MLP neurons of a small language model. Each row is named by its layer, matrix (up: input weights) and neuron, and shows model dimensions 80-143. Each number is 128 + 32 x the weight over its row's rms, rounded and kept within 0 to 255.
After each neuron's rows, "fires on" lists the tokens most often at its 100 highest values on Wikipedia text that the model never trained on.

L10.up550 [110 132 110  85  44  96  89 121  81 103 135 117  84  91 183 138  83 129 174 184 165 143  99 134 119 186 118 157 133 119 118 113 146 138 126 170 119  75 103 116 151  64 154 168 102 118 137 146  99 122 198  90 192 106 114 146 171 150  73 158 198 130 104 175]
fires on: ",", " He", " 3", " 4,", " 4", " She"

L4.up501 [172 115  75 127  96  92  48 146 151 105 146 132 229 135 133 130 151 132 165 128 171 162  66 149 122  94 214 159 119 104 117 133 138 190 139  95 133 126 140 144 144 175 114 107 154 133 129 133 122 133 138 106 108  75  89  91 112  86  50  78 139 152 110 117]
fires on: ".\"", ".", "\".", " to", "\n", " later"

L9.up339 [ 72 105 114 127 169 152 108  79 154 141 109 150 122  93 106 152  85 163 172 121 200 114  84 139 189  88 163 176 104 133 115 136 152 122  97 176 127 250 122 102 139 135 119 122 108 117 147 110 122  85 116 165 194  52 134 130 114  84 123 125 100 122 119 139]
fires on: "\n"

L6.up546 [174  84 140 113  67 128 159 100 188 130 168 108  99 108 154  91 136 148 125 158 118 141 129  74 106 152 177 161 120 165 141 139 146 106 126 107 114 145  69 138  62 140 124  99 168 183 103 110 147 138 158 159 132 132 138 117 191 109 146 196 189 102  98 162]
fires on: "-", "s", "–"

L10.up325 [159 146 167 161 131 112 117 125 113 147 135 111 177 122 115  89 137 192  32 182  80 157 125 142 163 103 166  60  55 173 114 114  92 169 148 101 133  76  78 144 104 112 121 102 167 132 174 162 123 136 176 137 131 148 112 106 178 101 143 127 139 146  99  96]
fires on: " he", " his", " her", ";", " as", " their"

L7.up392 [200 116 140  53 117 199 181 176  47 109 132 157 107 127 135 142 151 137 114 148 123 125 157  78 125 168 103 184 102 143 129 125 124 159  91 141 124 161 117 165  98 143 194 174 113 166 154 139 153 123 142 176 146 112 199 110 125 154 122  90 208  98 149 121]
fires on: "-", "nam", " cell"

L6.up205 [115 171 113 165 140 135 137  97 126 153 168 133 172  99 148 131 117 119 113  97  84 173 119 148 168  71 135 128  96 115 134 127 173 138 147 141 106 235 147  57  93 142 108  73 195  50  51 164  83 113  94  81 158 124 130 107  76 107 135 145 143 150 100 154]
fires on: ",", " (", "s", " SCO", "C"

L9.up141 [124 103 134 180 103 106 169 135 165 146 136 143 140 109 178 167  96 134  91 123 138 172 123  94 160 137  51 129 140 153  86  52 177 184 124 176 120 152 150 108 152 115 112 153 122 146 171  94  98 168 122 121  81 108 107 104 137  77 152 161 133 118 122  61]
fires on: " as", ":", ";", " called"

L9.up92 [122 162 131 144 139 119 168 111 134 133 177 136 117 162 111 146 140 183  95 190 167  93 131  62 154  70 119  79 180 146 141 130 161 111  79 162 146 140 159 111 131 167 136  81  89  70 133  77 133 169  58  95 136  97 114  91 162 110 147  92 154 128 109 100]
fires on: " have", " has", " had"

L2.up131 [143 142  84 134 167 178 136 118  47 161 104 106 137 140 134  64  72 138 151 104 112 122  95 136 188 105 123 171  76  96 151 147 177 154 159 132  85 111 129 135 120 122 126  96 141  75  92 152 132 148 154  98 122 110 170  77 124 165 122  89 175 144 118 106]
fires on: ".", " member", " 2010.", " 2014."

L7.up298 [166 123 144 127 141  75 117  81 114 115 168  93 139 175 129  80 100 174 108 110 108 112 113 101 139 100 145 116 169 118 145  87 129 173 113 130 198  93 106 148  85 142 111 100 106 148 192  87 196 165 177 114 162 104 102  76 214 103 122 108 150 102  95 218]
fires on: "-", " (", " |"

L10.up205 [117 140  85 124  58  66 157 164 118 104 173 143 150 101  81 119 107 145 128 169 165  88  93  63 123 148  93  73 145 131  75  71 130 158 120 119 172 133 137 134 157 148 135 192 128  86 121 143 135 102 126  88 171 149 112 118 164  95 150 118 104 134 114 132]
fires on: "S", " was", " is", " are", " has", ","

L7.up525 [116 136  99  78  57 146 115 120 106 123 151 150 129 121 149 168 132 185 172 141  77 175 101 132 164 155 172  85 148 126 130 120 110 146  88 157 136  74 139 124 138 108 122  94  91  91 115 146  81 136 137 112 182  92 141 115 149 124 127 182 155  84 160 115]
fires on: ",", " could", " can"

L7.up551 [123 146 108  94 158 123 160 133 120 166  63 161 139  94 129 102 148 125 105 122 173 159 157  86 100  95 154  95 156 150 110 100 183 113 164 179 149 173 118 120 115  65 158 151 129 126 123 168  64 119 148 104 105 138  86 111 167 147 132 161 136  99 122 166]
fires on: "-", ".", " for", " band", " album"

L2.up470 [148 105 118 112 138  87 115  90  88 142 128 149  83 160 124 160 176 104 106 112 134 203 176 107 145 116  67  86  97 143 130 158 130 106 221 166 186 170 127 190 146 116 102 109 192 103  93  75  77 101 105 180 161 199 117  85 120 125 112 126 155 155 173 149]
fires on: "-", "th", "enzo"

L6.up454 [173 112  99 131 118 109 168 136 137 143 127 135 126 138 154  85  92 150 114  70 155 151 151  91 125  85 135 115 145 132 135 113 158 175 125 150 152 191 117  71 107 126 119 112  78 131  95 121 154 138  97 128 147 106  74 133 109 206  91  91  89 141  75 115]
fires on: " and", ".", " &", "\n", " to", "/"

L9.up157 [111  93  43  75 118 101 105 120  97 117 116 119 156  98 148 157 119 126 108 136 103 179 130 153 121 185 173 147 126 113 119  61 121 169 115 174 123 148 108 107 122 138 113 120  80  75 178 120 112 135 116 121 158  59 174 122 127 145 135 183 192 153  76 111]
fires on: ",", " and"

L7.up260 [181 159 107  70 138  98 143 145  90 193 110 135 163 166 157  91  85 181 169 127 206 130 130  99 177 144 137  91 142  92 111 105 112 108 143 163 134  93  91 118 150  91 125  82  97  70 184 119 118 155 158 136 118 127 115 153 168 113 101 136 151 110 103 155]
fires on: "-", " for", "–", " \""

L2.up14 [105 132  96 103 130 163 159 100  51 113 148 139 145 127 170 133 173 125 127  87 121 126 122  94 200 105 122 163 109 181  74  68 172 171 130 102 121 104  89 142  66 118 109 144  98 133 104 118 155 140 110 104 145 111 123 110 137 159 171 112 163 113 142  66]
fires on: "-", " 0", " F", " C"

L10.up579 [144 156 174 114 145 104 141 117 134 173 117 163 131 138 101 203 182 103 114 112 160 135  97 107 128 153  99  98 165 151  77  92 116 109  96 212 164 147 124  99 126 163  98 145 132 123 165  89 151 131 147 120 132 132  82 140 132 157 126 201 111 113 111 129]
fires on: " as", ":", " on", " –", "On", " called"

L7.up272 [143  77  54  98  53 101 171 119 179 125  93 123 158  80 164 127  89 149 132 130 110 158 169 137  68 132 134 157 135 152 113 123 130 171 117 106  92 203 127 117 115 154 180 114  89 123 136  58  91 199  99 164 142 100 104 101 156 108 105 120 151 196  94 148]
fires on: ",", " and", "'", "/", " ", "+"

L6.up627 [134 103 105  94  61 110 123 114 102 113 117 130 165  90 188  87 149  87 138 147 141 130 193 135 168 200  93 157 122 188 136 119 176 124 125 196 108 139 129 102 124 122 146 102 119  65 104  94 122 130 133 121 155 146 139 118 107 172 130 101 153 105  73  71]
fires on: " as", "-", " from"

L7.up616 [215 142 113 105 120 101 101 155 129 177 128 130 147 153 163  33 149  77 108 131 162 150 139 104 124 122 125 158 130 144 114  87 158  91 144 155 140 192  87 127 111 144 133 123 106 150 135  69 120 136 111 121 121 134 110 134 156 185 125 123 165  86 112 189]
fires on: "-", " first", " subsequent"

L7.up17 [211 139  80 101 130  61 131 106  95 187 120 196 131 115 140 187 136 126 116 114 201 158 113 152 153 118  94 139 178 124  59 145 103 142 134 118 131 172 149 105 140 100 179 130 117  71 167 139  99 129 101  96 158  88  81 104 147 129  78 172 142 156 102  91]
fires on: ":", " only", " \"", " As", " as", " '"

L7.up256 [135  99 159 128 198 164 115 104 124  63 108  83 145 105 114 113 208 147  97 145 114 182 102  82 124 138 145 191  84 173  64 117 167 169 170 190 191 135 107 122 136 103 115 120  83  84 136 115 158  87 158 161 105 123 124  95 170  85  84 164 148  87 125 203]
fires on: " |", " Final", " part"

L7.up465 [192  94 110  98 128  74  29 103  95  85 112 166 115 133  93 142 126 180 110 143 140 187 136 114 136 158 108 151 112 151 124 140 141 138 165 116 114 113 136 111 155 175 131 109 127 134 108 113  90 133 175 147 167 135  81 112 194 159  98  91 136  89  63  97]
fires on: "-", "–", "=", "'"

L4.up54 [141 123 129 126  93 108 103 123 124 169 130 116 168 121 209 122  97 132 108 142 167 190  88 142  91 130 181 135 136 118 101  87  94 118 152 161 150 142 186 164  95  92 135 118 100 115 135 104 121 111  85 126 158 112 129 125 148  91 121 172 140 120 122 109]
fires on: "'", " Her", "ing", "age", " had"

L9.up100 [117 160 116 100 131 143 119  69 117 119 130 150 104 130 153 100  70 150 155 109 172 156 141  87 137 193  65 117 103  62 163 157 157 134 129 154 139  63  96 106 120 141 119 113  77 101 112  78 119 144 158 118 116 126 142 123 185 152 133 110 123 127  96  91]
fires on: "-", " of", "'", " |"

L6.up16 [168 118 101 123 115 103 142  99 129 114  94 141 112 146 202 126 183 142 123 148 121  95 148 107 171 186 222 146 218 152  82 113 129 125 117  61  80 193 104 176  90 169 169 176  81 134 142 113 113 180 111 127 156 107 177 109 187 171 155 110 100  42  90 120]
fires on: " |", "'", " ", ","

L7.up396 [134 121 113 160 118 128 177 167 134 138 130 125 154 166 161 134 133 188 163 190 155 183 106  88 181 105 125 136  87 126  72 106 130 132 152 178 178 119 123 185  96 106 120 129 148 105  85  88 112 174 155 101 126 107 120 130 127 121  99 166 141 105 110 173]
fires on: "-", " (", " L", " Coordinates", " Final"

L6.up471 [194 154 153  96  73 103 156 120 128 148 167 140 114 164 170 144 138 138 160 138 181 155 181 135 177  98 115 170 164 135 135 105 169 117 132 159  96 115 134  60 144 131 136 105  83 120 101  99 112 148 102 125 112 136 128 121 152 178 123  89 156 124 124  96]
fires on: " and", "-"

L7.up234 [150  91 170  73 102  86 127 160 139 121 137 151 156 166 141 114  94 108 134 112 142 138 108  56 129 136  90 121 122 160 117 106 155 157  73 154 178  93 107 112  93 103 140 124 120 178 132 108 135 120 136 139 149 134 109 104 198 155  90 174 133 110 184 115]
fires on: "-", "1", "to", "3", "2"

L7.up29 [150  98 176  96  93 140 135 110 113 163 134 216 147 129  77 126 124 143 160  96 135 118  71  78 160 138 125 128  81  96 143 111 164 114 123 223 164 181 141 117 116  83 149 115 140 141 149 112 112 139 129  98 154 116 138 123  98 142 121 166 188 143 127 108]
fires on: "s", "t", "d", " II", " I"

L10.up183 [118 126 124 144 173 125  56  65 128 132 111 116 210 160 135 161 124 127 133  82 135 103 117 123 115 116 131  98 125  94 110 145 159 183 189 175  86 186 110 125 149  98 115 126 148 138 104 191 149 167 112 116 170  79 104 114 130  61 103 112  99 140  86 106]
fires on: "\n", " (", " as"

L10.up231 [ 93  64 171 164 189  81  62  82 105 135 107  76  80  76 180 127 177 103 167 111 119 144 102 116  69 153 115 126 170 129 113 130 145 186 166 105 119  78 100  88 100 103  91 142  82 145 141 112 121 108 118 105 139 101 114 122 111 119  60 127 153  86 124 112]
fires on: " |", " to", "|", " October"

L7.up129 [144 135  95 108  82 134 105 139  90 135 176 213 119 107 183 117 148 179 136 147 140 164 125  96 130 121 148 164 185 125 146 147 138  93 189 172 164 144 110 135 123 127 175 160 106 161  96 173  53  75 131 164 194  83 171 100 143  98 136 190 151 145  88 112]
fires on: " who", "-", " that"

L6.up616 [130  62  79 110 182 143  98 135  99 167  74 148 103  78 133 106 124  81 131 142 132 225 115 151 149  99 130 166 100 104 120 102 148 126 163 156  98 129 123 151 162  55 214 149  99 132 179 189 115 109 106 171 192 102 140 126 188 110 133 156 190 127  92 135]
fires on: "'", " not", " never", " its", " had"

L4.up228 [110 109 116 130 126 134 152 112 111 128 170 154 125 110 160 135 133 168 174 110 113 126  80  80 136 155 166 101 105 123 132  99 119 139 184 213  99  70 117 127 141  81 109 101 157 164  83 159 107 127 131 104 132 118 142  80 121 142 106 195 187  48 118 122]
fires on: "'", "s", " later", "t", " he"